{
  "head_dim": 96,
  "norm_eps": 1e-05,
  "rope_fraction": 1.0,
  "decay_fraction": 0.618,
  "decay_shape": "linear",
  "final_lr_fraction": 0.02
}
MLP neurons of a small language model. Each row is named by its layer, matrix (up: input weights) and neuron, and shows model dimensions 512-639. Each number is 500 + 50 x the weight over its row's rms, rounded and kept within 0 to 999. Numbers have three digits each.
Before each neuron's rows, "fires in" lists the words (lower case) most often at its 100 highest values on Wikipedia text that the model never trained on. A number after a token or word is its count.

fires in: "are" 15, "were" 10, "found" 8, "was" 7, "is" 6, "caused" 6
L2.up992:486413529396458415527418479430436592489443488511515556480432510520509570490386491507563435548546519597504532446489466550530415443532520533460569525465491528480520521491532569472465489570487511507503471433515505548467596500500442419581420566531466511500467599481507546471475526464543426496519496458519569545482488426503469507516606572593500468484479454582402521498560502487488376573531

fires in: "3" 40, "30" 13, "31" 7, "3rd" 5, "32" 5, "34" 4
L2.up507:493470441428434422507520532503563572506505486480505541470465506479548445462423479564524411464536527552493529525470443515518523538522522432428422556509497495524444351384455540492580514529468484511510486470552458537455495488577518457506513471497496544474477512498523494494469477442460526441477504517509479449499481403564539445440466542496461448413490522487558524491535534351475436493440

fires in: "of" 23, "was" 17, "to" 13, "as" 7
L2.up1262:504459554441441469486437548500523483487526548451589598502546518546501546529485533536456454496507478481433464473493479483534506516532474466507507428564484503498482570567498537586427518515463521524536545563549507494387503496431425492442526475538490540526471489422435442424477438529536453558475457578533469468517506421438510558476481430382408483451486511439417546481521489487461529495564

fires in: "for" 37, "at" 25, "to" 9, "over" 7, "on" 4
L2.up1892:477479419506465499481429572499494529457474459531541600518523545518496410536591503577511438558549491439566487568666488479404510502499522491409546401488502570509421497555532580523427450590442459530512502575490523501535561437385535475627483486551518473555538462469502490487539614530449513464446548457373477510500455436483538477452503532489426544564361517481450525387537431516520496491549

fires in: "school" 44, "college" 15, "education" 8, "from" 5, "office" 4
L2.up1680:398532482373556504512498466470522472503436529558477561512453482494532549454477534445542453544472518565628518517471552444486641443514556486487497531498516493565488484419434495520430505546415591478503576457483484477507476581425518410506526490598532557493506539392493420432607491460535571427497534498518445454465536545533417439466497522491474440525582482564487454492409523485511542444460

fires in: "day" 26, "according" 12, "years" 7, "date" 7, "friday" 5, "days" 5
L2.up495:548450511506539589505480488478371420465538484480529544579426396509506516510510464492582364474514445560510405419518522484504461528551572453550478575527494493619516469512512519488580379630424403472473574569571562496548487478492392482401455502452496539559514542480503527474490574497486541508491495463528557485528596416548426501489571474458506603498506488579612520526524481537499416496480

fires in: "0" 56
L2.up9:477443429501513549479440455404538554526400482481431464430519572525483392511540438534525481625434552505484480568428487585607490592486508460561472468513568538495457499481547482462497497429504431477374498511541515463443486523460497493539520532578475521561618554528455479478435510562486468538473579513446532564596499570441597496539572589490593438515397476444498588501526524567533477599464

fires in: "on" 16, "of" 14, "by" 12, "based" 11, "to" 9, "addressed" 4
L2.up792:363451441492486420532483515491509496475605561551533532537571522577520464481433454603526443525483534559628505453569555521468546524526501442530605497530560507554516485425484506513453423489476611545498544513453479580368547460511478490608502504458614551501438523530540450477585536493498516421528432525519554544476456514382527558496518513465475432522509571609547471482438473368522584482533

fires in: "it" 14, "decided" 10, "was" 9, "him" 7, "but" 7, "tells" 6
L2.up1821:455474474426513525506531463469513434479529528478486483547491442479530497443487642466533540498441443655578484515491579567414494492475466440516542495465542553535500485533409452499443478463449433434511508536501457572493490573410413450559467517519469418508560529498531561461477511570444429580464504486487521481461571515519339513493504561537471529534487539659525570506496536423547519593485

fires in: "who" 38, "which" 36, "that" 11, "of" 6, "newly" 4
L2.up2693:478598525514484387416521512520540595549454601429487541486583433439559479486509487571523464476554564455473425543513536539455494544511515456489493489440508502496377450523504554416448407557480443443475426454557505547571564487499444503550488591541528434452504479507499562531496537537487451430501489434557385553545501457522440514475594469450460519594446428416446569502493528424437548443533

fires in: "high" 35, "united" 14, "middle" 6, "county" 6, "hill" 5, "elementary" 5
L2.up89:399516495449369492504336496544485508422353507474489471527424551489555629542444498545581459522500533538535523520481507472544460435524489448536456539446534475467499526545499520472454519596529456511425439515572565521615560498486460591549368540550465480534506550376415590553571455387429531567448496499516492502574448471534517498550472549467398629560328469445498504497585483472498487505518

fires in: "can" 19, "could" 10, "would" 10, "helped" 8, "maurice" 6, "to" 6
L2.up1236:421468481475469370383537613487541540471523556491484571505502545539543436528431518463446484429621574487515448504489449498606590505503470405458506522501585540532469402500477524471513476488531481495447527481454462573608501417469539499545422570473522406529518523454522462520597561557574522463461532559538593545566472486489494426557467536380441442547506528517522433503566498488534445495508

fires in: "7" 24, "8" 15, "6" 7, "9" 6
L2.up976:520555488563439585515539547445547491562553534482529446502513478551482568462494473586511482546544454469416515445543508506475441564403471455458533470570558444463470473495485491482492484519399512460420514561563469497375489445566643462580544523497427488429493548450540468484536550453483458447460570483469484497498428422482499501508507486449480572551571481519520578408523455531514489539541

fires in: "as" 82, "be" 8, "became" 4
L2.up186:481467432544507485523562487496419411426549498440512523537475500457538548425451541647530481527422539520529444421442442523568452527546488476471555503582471487498509554564464501573458440483400528540523629587568439451514480479554438474450450494437481480482434500526418539415451505517477444485504504482597508559530488474463472498507525496461524463557456492455611465518558513483469486524468

fires in: "to" 35, "of" 21, "by" 12, "for" 5
L2.up2233:425512428476468538591440424520532494482487629431468409487539607592468408548444466527495462506565516509532390502595584506512453484541479505526518551401518443479581493496514538492517410494459486463525547534447518490473531478415420451457463504485502470502438522525446456520552569485537490489511518506494560469440427531413555428426469532438530575428432499525532502478531513447472415535486

fires in: "to" 18, "of" 13, "further" 7, "as" 6, "despite" 5, "on" 4
L2.up1819:407542520432463550511551504585453549561549607501525490457618481608480519529449504527552469464568532490538485483570575544422568451499539510495577440427512582482538525428367571516432494464506613505537465521462560567430558569491426501475434536487564587537514486522490466472560480435507494412459588489468511528522514586498486572465535495509518602581564515560461506520492460483442603507464

fires in: "s" 86, "his" 7, "personal" 4
L2.up2136:471542485535522586504520487578559536524529613549515498520543613548517518478510499541519494452512609563520483449415524542529515492555595520521513466515462539571473453572461492504548448498503500484496523495540524491486543581510508481528484557587404482468418519418404539468490428514506433520479497483510423489515529524468574482400547435304550473448453468398507492517492491451531498480453

fires in: "to" 57, "in" 12, "of" 11, "helped" 8, "help" 5
L2.up723:423451531386447517494547514496454598534516522448488515621546560541572466546460513581538503432483555506451396513464533430551457531552501428483587469549572453522420504534525536510547554483429522460488513498395532458517517463471572505516486592504546497401474541423489534548528569402539557485513557539485508512440468435447525385508507552416479522475540544502496471549579444508503367465494

fires in: "which" 29, "that" 9, "who" 9, "career" 8, "it" 7
L2.up2264:526553479553529513461551593506526620518453501518541526481404500574518529465510557496479508526418487529518369488567565413458483471467594502486508506467461600502491516493496530556543429467535519530495549455536448502534561465543576527519543588525443507495463547524514488534520645489388515476520493476492472457618486414521442542440503501543397564495553364428503572467497415505551494590513

fires in: "for" 26, "during" 21, "day" 8, "world" 6, "night" 4
L2.up489:478574473534511527554520474470420556461498496344527559534557573531506560449527520523526468487526528545515543476618554501526512455496513523485491563501491482528515487524518586504477563614437542521477499591459480576587549551490522535491452512511535527474476502489616465500558560514565457462499606535430479472599539486541535382559456541497504559581508462509525486459592527543457476487486

fires in: "there" 27, "10" 16, "9" 12, "6" 7, "000" 4, "7" 4
L2.up1140:485538481485458548472498592528444511544593456425528528472526580470554535401441485506611504471549571494434467531521523466449521441520459469506468490520504432437540460507509471542523486530409479581438497520498433586508537596563531422566599514503518536497465544445438541447432486540501563555478497557513447496536422535478502511510491492467416553476551517450486591482477399463524442508435

fires in: "to" 21, "over" 10, "into" 9, "through" 7, "in" 6, "across" 5
L2.up738:455436430456437478454478516559519516512468516416527521511408491436556416558487544473528478505527546460524478445502507480502515506428504483521511521601514502489430530381516548467446498510486520496435499493426486571646445504474574606512474538484433466472502521385438441534503504551520553400460542418400417460528478495507401433545506473423473570615430515527580542529667490448539427461599

fires in: "0" 42, "providing" 4, "provided" 4
L2.up2124:482516373491556408555466463568433554504463437448467509559459563458526450565544555501604529506483531509571526492453514470511475483501555454488479483449516572531446504434507477593495494426494520430482436601491506397466534565475518436590494448557465497421525580488510549539521580451462405481511516461471345516561536535422584464509541643500486526513407477468469519482483425510560572578481

fires in: "as" 34, "became" 11, "new" 8, "on" 7
L2.up2754:539430327492500446418532495447506504560529606528457599497561482449566542499504598640481499516406565423483441462559557489519488492533569439502486538483469549502423423508470507477535389557560559486548556561550384495588494526526553474481494485507574450473536576469435592548599576518426467484487486517494533534555470502564552516494456535430438490474501426464485509477505404377481480485519

fires in: "to" 33, "from" 29, "on" 15, "by" 10, "while" 7
L2.up2154:519561474382455485459511521347463558615535565421509596524489497497508493534483474548468499504471476499506442495489446513397501541541445450520457563617447475491446509469463545532510404462511530478546507506561439547452558522568492456521378488497533490530550488478521482589480514581531477496447495590571460584416516415483597474549449484469456472574445514424540398361618491441393483467510

fires in: "of" 27, "for" 12, "on" 8, "american" 6, "in" 5, "traditional" 4
L2.up1761:532517424500424425497631484493443668518501533529519524537474528494480477562618479518514388494481509423525481456599566507500412529530490512482507407505505581596530524508545514457509412507488546539506503486468558524414528516578487509518417514427512497641405516480500480545470578511468546483386607483448471524533426519459627439512495482402494478461463490545531475378487498461565480481491

fires in: "in" 18, "of" 16, "about" 15, "to" 14, "the" 8, "for" 8
L2.up76:502555478532493541516613444519489490483486577535578477586597492572549510564476513512647543491509495441479505456544509438549518584462507439539599564475477587541505481467523558533580471470487524455507489553564409452560661514516444550466535514498481471493438452560538448505429530433485448492540619514523623459504490475442520447488520539455537586511497499525561576490495547482469399461410

fires in: "for" 68, "a" 5, "at" 4, "of" 4, "spent" 4
L2.up995:417531528522465485490550502537447507514461517512482599501519562426498467415424517532535381461527491465519379478455527524587445472505484453441476637523600443613438454458546468554477518573444483484487547497447475517426488502500581449483542544553528405597468568461562524563470621561535512434481511443509515430545521458434557449511452513467553519529467471509460546499497579483484434557514

fires in: "also" 25, "further" 10, "to" 6, "and" 6, "another" 5, "this" 5
L2.up1684:427446499477457501497413545449494613516419577458533465479506619512504563610533557429475501487557473396534565451573473512444526509471491433487423422442374556443445521448437586500509471448466511425491493558453477491547482548517473440514432517474551478447486555464397539590510558417522446482526535560459488629598467498453569475489468488489497552458569524529440529436559493453500505492430

fires in: "while" 18, "just" 10, "than" 9, "to" 8, "since" 6, "about" 5
L2.up221:466443485500469484450531515458367499524392521495572568543460495620541497493525454522457496493555512540499453452453548412540496424535498451492569488543473551577437490503562665508390505558486475455415588477530428555533521543578595502548526453465485475566505441536458484558527503438486506472480590493481515554493541475514558458532580403493455543509439444415508500379570484557445475546526

fires in: "that" 21, "did" 13, "this" 12, "decided" 11, "her" 4
L2.up2573:379476495475543470515613459551513587448500583418545478489547480495528547517510496515503506437489537529529427465498517442596592466472520435524542536487494518534518537562450509557549511495442418505560477497547511491549463467518457389470454470479489439499507506488405593487500477515511519417521490468583521450557507469534462437552481568392460543533464540561481535546539528433508548389528

fires in: "on" 24, "along" 14, "off" 14, "tongue" 6
L2.up1572:522513498549441555567540464478491557477531460436441457494501483449541542516454508551559480600468553505506462591515491595425513444501506485474455439565455457532443503605400522548582408517459536537490517624487460509435557570605481500651471499491491503526504531528481584508417507544509575466534535567497422475509414532497491570399514460506545592566425515583482448514491530543461467523483

fires in: "two" 35, "three" 14, "2" 11, "20" 4, "21" 4
L2.up2349:501509423494547527524458515392486532554509572501518526429499440515456558495534510535507452460534523604654608512462429516498528514510489480525458553624462481519383480487408545535514522520468518525562496495453522469601559523545465525540410462472497533491487468528487530504529468507544433450538517480518506427489430462455457482548553501475578528478446546451488512514600528505446487464421

fires in: "to" 64, "for" 11, "from" 6, "into" 5
L2.up592:471505446541545462459503607547436637476487527455521486412516437511611518499473517509465423509525527450584456574473530514358510394477507409490481520557526533505400497436463527545514481560499482514507453482542537558475540444482458543482564579586585445465515502501528539551540553488559504423501459516561556542563540535499488474535558593540513492528553522498544542508568536491453483426499

fires in: "it" 51, "that" 34, "which" 13
L2.up2287:400487450432446434554540583502399515500427465469484500566441456572541525498488515540595514506428440550513512535429513455469580524508477521537535511500481570515379427514490555477464385408420458526448537539608408535465568436555515518446435544512498480490477578432431515474510484471376533519518475440499504494553509446464498500493560448613406524633500571411500547475529433562555485457499

fires in: "at" 42, "by" 16, "when" 7, "if" 5
L2.up1055:531547463462512444446558480420510567482433504448520489482616460623432427493535558566510405552443471517564438514503448503458497465440584508511556557517469539499468528483525534550402455540457542576478589509507509596472609597503535463548439526567466550516542544523501402484558480498502493499471514496583366505535503419492559476469492507544506492612502559490518598451599469514552592471521

fires in: "had" 28, "a" 24, "been" 9, "went" 8, "go" 5, "of" 4
L2.up772:429571521445509485545498515495418524500535520520588533550567443508583551437496426576528420433551535542611522423491468441550528506581536496538524485540468479499529392525454544487526459539403471435583603543492493594519571522540510451560454474536454463471503649514612518499476566558431433520501508471575463591567470499523505492546452523486548502507492545507527505508557502456507347558486

fires in: "new" 36, "of" 18, "under" 8, "adler" 5, "the" 4
L2.up276:515534505448512492539494454511571477440455516529490538501463514452444491439523539542520548545505518513540500538474508462544508539369500460473473542539530535580428466476431533531438491493453521521498498488535524536498604587562545522525529483509489468463526565455538544441575491402384501508490468504497519517574536499498532462528551466450489420473556526461494540555553480429427549503494

fires in: "of" 99
L2.up2833:488534520533385530509478532545464473543494483536524531464506552510591532478403619473510519549496508587502540469549573435564477503397530529443445479532492515479506433449380557416503505498505501514420554453468522530554572480594503526524587536457450462510438569437549503490500445542415446448502454460420485422561513518491380477400513474500537470414485478522608510512461442473479496526517

fires in: "march" 37, "court" 10, "consonno" 5
L2.up1104:434470484405557400480484494493480475437456519412452486534514527532501542606488577530521426508503490536527501530480532519494452467502527460489630486499425490448514447442432555391471417515479513522527545575496542521490535588468500545580384592500477517488540539481483505468496544445477558442457506566389478424440540450486464537417504495484464564509496459514537556472502511535391511651606

fires in: "day" 25, "days" 9, "night" 5, "11" 5, "september" 5, "year" 4
L2.up2050:486510530443511574501529492455414454473538517500531450512491575551492492379457512480533377551531542496438495430464550478454508435503509448505484537512482406517550393513481444486515527516410486479453564508484575528509505578562429488604467461472444459532404540537498471525436447459486571410579519513432504529541499585472564435634556480469491586530513481553506539603458455479492472430525

fires in: "he" 38, "they" 35, "she" 26
L2.up2817:474511507401455415444544544554540573484494505542491388518548563511543472577534484541529493420523497531495507527524563487421581587533582535456530435433486571542411382467504472489453375483451476438539525451524518515537558473524473487530505518560503491468482509471566502530472422495510463424549490440567509455489473451528479483541513498472462568541539545503494513463530515436550438485414

fires in: "life" 15, "release" 13, "film" 10, "production" 7, "opera" 7, "performance" 4
L2.up1077:488584527525507430486487522498400551532474596486465475362441504458490504460525550522514419449459484551581477518528458472472537364500522445430534602496462556450526441488437562556493458617436435462497508537533477521474467540566532492493530464529547384426435494525505500552500498528290575544455505442488412518385479525526492424539508483475484595495446421488524511510460451533483598473569

fires in: "while" 13, "being" 11, "college" 9, "school" 9, "home" 5, "after" 5
L2.up2898:509511559456429518516522477461552537438395568533539555517524553558592471538416443486550422463582546524553453453482528484467485500559585492369514496586416472533498436436485501416545508480475505445538550463587539538527559544537452422487571440513496559577474556481451501579523587480439462385508499440511521519562417455524638439420516495466497562439507537437427491468506539507491438448492

fires in: "and" 84, "or" 4
L2.up1233:507455567361448449567426490391538530461453603501528545485512555508510424490416459471603457427603526478532484481457537494489586468490476453417519489500516543550468510419485511462423552510436486504541488574501544576521546520559497557448564596515521522452568482553564430568538508434468463481516515537478548468501527447436410472582458477455523591513459469466480514409503524463480396576485

fires in: "high" 42, "early" 6, "low" 5, "middle" 5
L2.up1502:460467630533517462498407437508522493487515527584588561524475420485519542466397535613562478578536524429577519466533464513543560566491429487498527487523478504502533500477482547456524519568524435517539468513569554553520507565500508631573494450430504490520447548547456503525650462478430534486495524454521481556540533503460516480526571488432469505553487501541515512500602577492354567499556

fires in: "there" 29, "from" 8, "https" 7, "college" 6, "of" 5
L2.up2951:466634550480466524498502495486502481533512560597478524440452515402501432463425489560510493522462523477526523480482574408522503452466544514508487574558553525465482462520448451587454467557382532505550485536581449487456491601536422520586450495558465502498493547435450543447544508552488590464471508571545523435469438442531497594579417558513441546545395441486560521526472558410529438525454

fires in: "which" 43, "who" 32, "that" 13, "what" 8
L2.up1369:385575485464561524613511533434419516571437459480517465460422485510517422439537522518586479439467457588553504521536431468452508376467564422489472561497488526466493489580525535423483486502535520470495597471496536488553614572507518521496514529492534530523456554552447636541452447470426498541498581438549588479572472517521556527432531498495523612619540397492552571488495498545479579478483

fires in: "wife" 16, "to" 12, "was" 11, "club" 8, "resident" 4, "husband" 4
L2.up2750:511520568503490390468546556371438494369461537469611541642484510483550463490449562527538520487608579477505483527519477483487490539513479523563472501503429571510505449502531512490413453426400545517405577591543492465429536547481499499556590558606489551465509435485477461438490481501554473462498469481459494445414483425450517377511470454521548525524568438546460507421526482465480417543479

fires in: "in" 43, "across" 10, "to" 8, "n" 8, "around" 6, "near" 6
L2.up1818:557494455465402584514442531507482515489521448599547540471465392484550512418429546461464437498548479527515528421469484469433559503439485489458483472469417480539419507462509546477487475555478555527557543487551535584488533405465632427529489370530499473536604434466592451630553476424455558431459530454570482470650474383512413473494560549447454468554517490498494478419574506487451573458527

fires in: "first" 50, "last" 10, "every" 6, "ever" 5, "next" 4
L2.up982:547543497505514632496471509491476469534454436608560510522568507524613483499501470593501480482522521513458537413449523507406440571533529454560517522537502448571400465452492532412541488491526608435429483535455562533508546504386510491420560459554541568541555497491547490562468440388540353472484542489527558483548629514398527519409578517458449459491462483443522475489504530524538468514519

fires in: "that" 50, "project" 11, "this" 9, "tactical" 6, "which" 6, "ep" 4
L2.up1150:475532428462529509469513497523554584464483506423518543457547500564582504455539520499510435403512473570550449471520488521471566416550540499527562529455476521549470505524443442511489445467484509414501538546562382514541514542513533489585510518553454433410524600465428572460544442372384476562516553543490433477539534444476474521557556534485472619552504465509511503546581503384488514560573

fires in: "president" 13, "manager" 10, "king" 9, "minister" 9, "general" 7, "host" 4
L2.up2290:504471520484495538544480532532440495562516558502489506635591589557489502424526495548483486458544541541579525476476521522548465402517541495495448438480467566492474529483508492520435454580465469541534517486597462563549533511488545480451527572466559504430543515528523529582599481447477434418439506557518473492523489418392500510514456463416514540458398542440434458493539491487520419554515

fires in: "of" 20, "in" 12, "on" 10, "for" 7, "host" 6, "to" 6
L2.up2234:422488511398568400553493439473523486534552597473570510485564594528561535601536508531501517471519448545508521424517484535587464485537441448447482423534451517487485450463547566504477408493479491480518630488540508507502470532489442574480472562499554497503551506428525592518551642574454481464516576507511512579623444469662431434528468586443456516497483552369506480533582465463506517421461

fires in: "first" 19, "previously" 12, "second" 8, "initially" 7, "once" 5, "last" 5
L2.up2299:494513514518490560495488446453465445564535469562548483509580462607560480425451616449462464602524426401589486467475486462510523531546525516544501491519502582535494525469535553436512557449511460561511557510549518497478425558551419488457527457476482571581563510491448457431549545493524448463476491619453561541596569495456520531494449537481469383565512523544530486458546562537530532542579

fires in: "a" 83
L2.up1052:494537530485468513564401496427478433495421484513476474551516459502488442495493524568571463465462474465584418484524497510521541449479523560436600508564534542485456452511505440416515458469517509435531550557495510502567530491477500406583552412515605507614566604553462480481564417434533430448451457547497550462514447534523544523452467572512486490510531424479504461495468521467533594568468

fires in: "high" 22, "n" 20, "to" 7, "low" 5, "early" 4
L2.up1006:537453492552445571552490536450415518483432541481661500508523526556544499475441516506489500571438500523455505457542487482442531492513432500446492523518564494470496540465426493494538544615489419610503516506566493531420505614512555523581493477528490472530451614433491466524641498490498444506415534553513495512475531452441577445542399490519370491537442453562526466431475483549450499473478

fires in: "a" 37, "an" 8, "famous" 6, "former" 6, "indian" 5
L2.up2888:504407488540478520437455485523478488500516539408469554567571468432520522543490509623576412510519482556520474517477470509472544553540512478433436535521495489543457458527390520420490455517537415453519495500483428536473521557600471419553532498511576518500482563508494469519591584563472495441430475540495476418526510463478463505504518512475459531448493499455459462510620464441498574576467

fires in: "of" 36, "to" 19, "into" 6, "across" 4
L2.up2675:461442585559493421541545501505543516584472554434587635587509462483534495494370538550490533498540491494499529473595383547419522486546515482499506434430465474542427457466496573435510403556484511517506485433557509577499508506514493564571472522503502504521482449488544490580629488489515528464493453435447451554529632483496458516419585454456467464571447477523533452484566475519445468443481

fires in: "3" 29, "30" 11, "9" 11, "7" 11, "6" 7, "31" 5
L2.up2454:518489333560424460486517521563522534507448563483507612573498559466466527350418528555473407520554411474495494464518482513455501510440576474394431537492531480540439519468462564549480538462455543483471451471527514559441468545548519464522528473563513556520491560473538547480520577461530447511505506499534533502569475449557539481376503551474334492522569543525446549446564515417440419512455

fires in: "this" 56, "second" 15, "that" 4
L2.up2614:436516459432498535487399528552542526561534504463533493494438572485495513445491482510476470442487469468502462535538489566468540466481527495491592659497439499470503483458455428542516521522491511465481560463467489553484468512593597518388489459488446487493522553473512478416537465437419470515484533510468367499464471387453448478479561454379496623461543474534490427562440413563523509468453

fires in: "two" 24, "three" 17, "of" 15, "four" 13, "five" 5
L2.up1359:517495441458516525576512522472519587568457511499573558518531597427482535546532512657506428503495455501486464515568480566375500532505514483436548510556429472581504445505523502558505507563463492573521513558546521474518489558602587597525425528563505501616395518481451482536519493420556530455613567468541457514429438498438430452522577579443481509464470516514445441501507590512472456510477

fires in: "of" 61
L2.up3014:402477490561439471486506504605479597466488493448528539515470548522503494436359513568511503547614564498428503548521331486462500445506434457492532481526489480543457523478556496503456420501494459530556505487477420503514457433536490487616448472431519539499477523556538499554537519530578556549478456627612375491542428545542474450571453547476500534480527505556433500473527485490550509514517

fires in: "was" 89, "is" 6, "were" 5
L2.up1258:479490466462557399544534458523491521515456531544493553520608544473526504471447516533615476548417526561449458517492473583507456468496497413480545503598405516500448526523475511540571412473472531605508521524473537489411524384536513383542393496584464586474441552553539569482504438528493544549556515500484486492468577445416577480431551551460498447458524443467545431462533493476508502524525

fires in: "new" 32, "united" 9, "old" 6, "hong" 5, "foreign" 5, "international" 5
L2.up1768:490478531467418391446492533494519556474437516422539524496496422499522508528523640540456458542565486516473494400503468417486601508452485493492569482537436525556537494539500470507517465528510558538522583532511438489407535564635465551473456532470502570470505529563418487508523508460525564562452637548461501542483444484583538528481505424533501558542488491497524481458552414471485570500508

fires in: "from" 32, "after" 25, "by" 14, "despite" 5, "at" 5, "of" 5
L2.up2625:452547380488424492503424529436558551542504553529471535497547417539504470484404494533568487429477481526562440595560511560499441510416588433439568375497476502527479511479496620518432527547492520443512499476422432486495569436460473451472498520528543533465623521538475376510573550513477543423494536468491538481425637446446538481475444461425551510644505554580498518474507491582440476473538

fires in: "high" 36, "good" 6, "close" 6, "big" 4, "common" 4
L2.up2971:547577537449422510547448464501464511508454539482559510503487476502526563446478588502588458479585491486494501439482492476479509388526481428478470515558536515529513384508558528503445556466502395541541512589548529540452522578564466564489526546410578462486502550401520476590567513439458643431580619534440585569460567514450553498505557466482508612643462456550507513468576498490470480428438

fires in: "international" 12, "entire" 11, "early" 8, "of" 8, "to" 7, "notable" 4
L2.up238:567427472511432451530499480514547503442459511449485543563519411493460429515449467492510546474499486447414420496573479467561587535465483414552435488572490447517542429424562509553562560499443507521463524563562494433541516524580494479476587446499484542480452504423492558486473495486500541466533532527565486546494494513483455441487573450467539521553552503525545512559543515484492513427514

fires in: "be" 48, "is" 35, "being" 8
L2.up1086:495472503500498448539540527516503410380394592492572607507457515421522542436489616530608532553528503549508415468472489563498475549506576493492463430527502556540556516559585457546484422423409553552531465657489494518427460464477529440554557470503454528411417515523474557426511486462456432463500450517516507453505485518467493545460548569496493431460449386481546513442528486484538524579554

fires in: "her" 28, "women" 17, "female" 15, "daughter" 6, "she" 6, "marriage" 5
L2.up2690:505502496468539424513518461507549535451486490508450527441583487539467480514560541528527515410473540471593450643530549499385543430454438524461537462545480531551438477413530461539480537466488440461496473530572544476534528475533409479450445532460561568526532483452441463510563451531448356508457511498495473450557478530554565507504478477468541510587506536527542560434550447535474503568476

fires in: "also" 35, "5" 6, "never" 5, "only" 5, "still" 5
L2.up911:460511501478503496580536595458436429550524483505567422476433457553430475546404518464561487533531521476454463535556530483456420498475496568471486468486498527495494550514417541466541478572421528511460453581537453447458466494581486453547467495478485427431658459393518444441504574477502542509396528572508420420571521573426616488525480481468479573463453535463545456491517459525517475507552

fires in: "which" 54, "such" 19, "these" 8, "this" 5, "those" 4, "what" 4
L2.up1124:486514478533499625447531408559383426557528504396489471503535549541620560454511450472553471541543456525394505469554472483423493509418514482449464519482553558485450470514579479493464430532468586480445551480452468538454562535517584476512506511480499526487491495530484518514510532557548481501484574709581498482547491446487520543498501480438499550499548483485497451594503404487524503483477

fires in: "and" 95
L2.up187:451471524484497450584557517494479514563448506504497535492488466492526426490449443470530496417568528522436448557485539534522562496477462543424566499485563532564491534475568483468457555489464560589499579467450481567451560449550435551405518640509528453571625531618538437575511453379479509537582480561429470482507529550595479504451552462486533597580461488535425603493526474510517441515465

fires in: "to" 53, "into" 7, "in" 6
L2.up2187:459458537489509512452479528480445563476460503571494603435484515574496522541552437439603446544527525477462519545422409508581488553436542425511560548386428568547514387497531605522531432521502446467572567500610452478609530511525527555541438592599470505583491528482484593629480548469494488499502513503509445531498543425480505470468553453493475494507452553432584510390518494517431550428360

fires in: "after" 20, "as" 14, "on" 12, "following" 8, "while" 8
L2.up1362:465528493546477587469484484478438510498532422441480516468458461588529579482585396500582458522480481502487521410495470484344447518450497528501486504527536449487495477467532542389507496488500620502491490631488526497540490569520465526578411490502473473552552504456410446509449615568572537511524393556435456511523530465507496448528502460490494546572489582477537456470612503465524527465514

fires in: "the" 26, "its" 24, "and" 10, "their" 9, "s" 7, "subsequent" 5
L2.up2509:470508493460539529505545455548496494649578513519579538504510472560559447497531521516477436466501660493504560454488463474477584453553550506538481561476512532518515503466498594566483491577483584521476631459529493461544477568556506508374428483501539459517559497490508455498519543461535519509536563522528458438506597500567432509527532399406548480492445546475450548655604423642494528458450

fires in: "to" 36, "of" 11, "for" 4, "by" 4, "despite" 4, "had" 4
L2.up272:401505465475451502496473523536449520471574509516492596481503434590552457502528470585452491452602536529574452499543501524497581562440445406524563465564499516477460477439401482491442477440497506474451460537514490494558544546463584455573479495490543470548406439477432468576501597552500611499496450502506472476531463539514540484524513528410487435620464498552542630501452522500498606469524

fires in: "he" 15, "she" 11, "and" 8, "from" 8, "to" 7, "early" 7
L2.up2227:493584508411441442436452553496443519512513526489494547465513538534542532476429566455424391484501558508489505513448561496466404358528528511453463465463505505527464459366474511505452410582482557513502501487537611576514554558558468468541510481518485480546435531459493531571546524494499600490440532526516482546591542532448425432609539475443384583565533477460532531451557390478442502504572

fires in: "for" 67, "as" 9, "to" 5
L2.up455:478538478521524465511491486397542542465414519420542522476537519566461541546606530560433465459505410529545436444621571474455499462522455503494460458559477531537497490537517615486426492524478541460504562513538513570485492461540497493553401483451569458568539505447534422479485562479555450488480536446495529410558508484464559454454483487485498551504503501499479428514569420458534567515550

fires in: "1994" 11, "1993" 9, "1995" 9, "1996" 8, "1991" 8, "1990" 6
L2.up2755:493536567483553535557504502502483537476527565469514531437494567435508468455439457567538531512546511466518488502486417449541551487473506473530550501460564552469429481460627489506472425508435485415503501496488415528511454599520537493465526613613513416496530497524524583527517466487477529555505519568542428428573507470527548471500527495512522503516437417476520505610475555547401532595466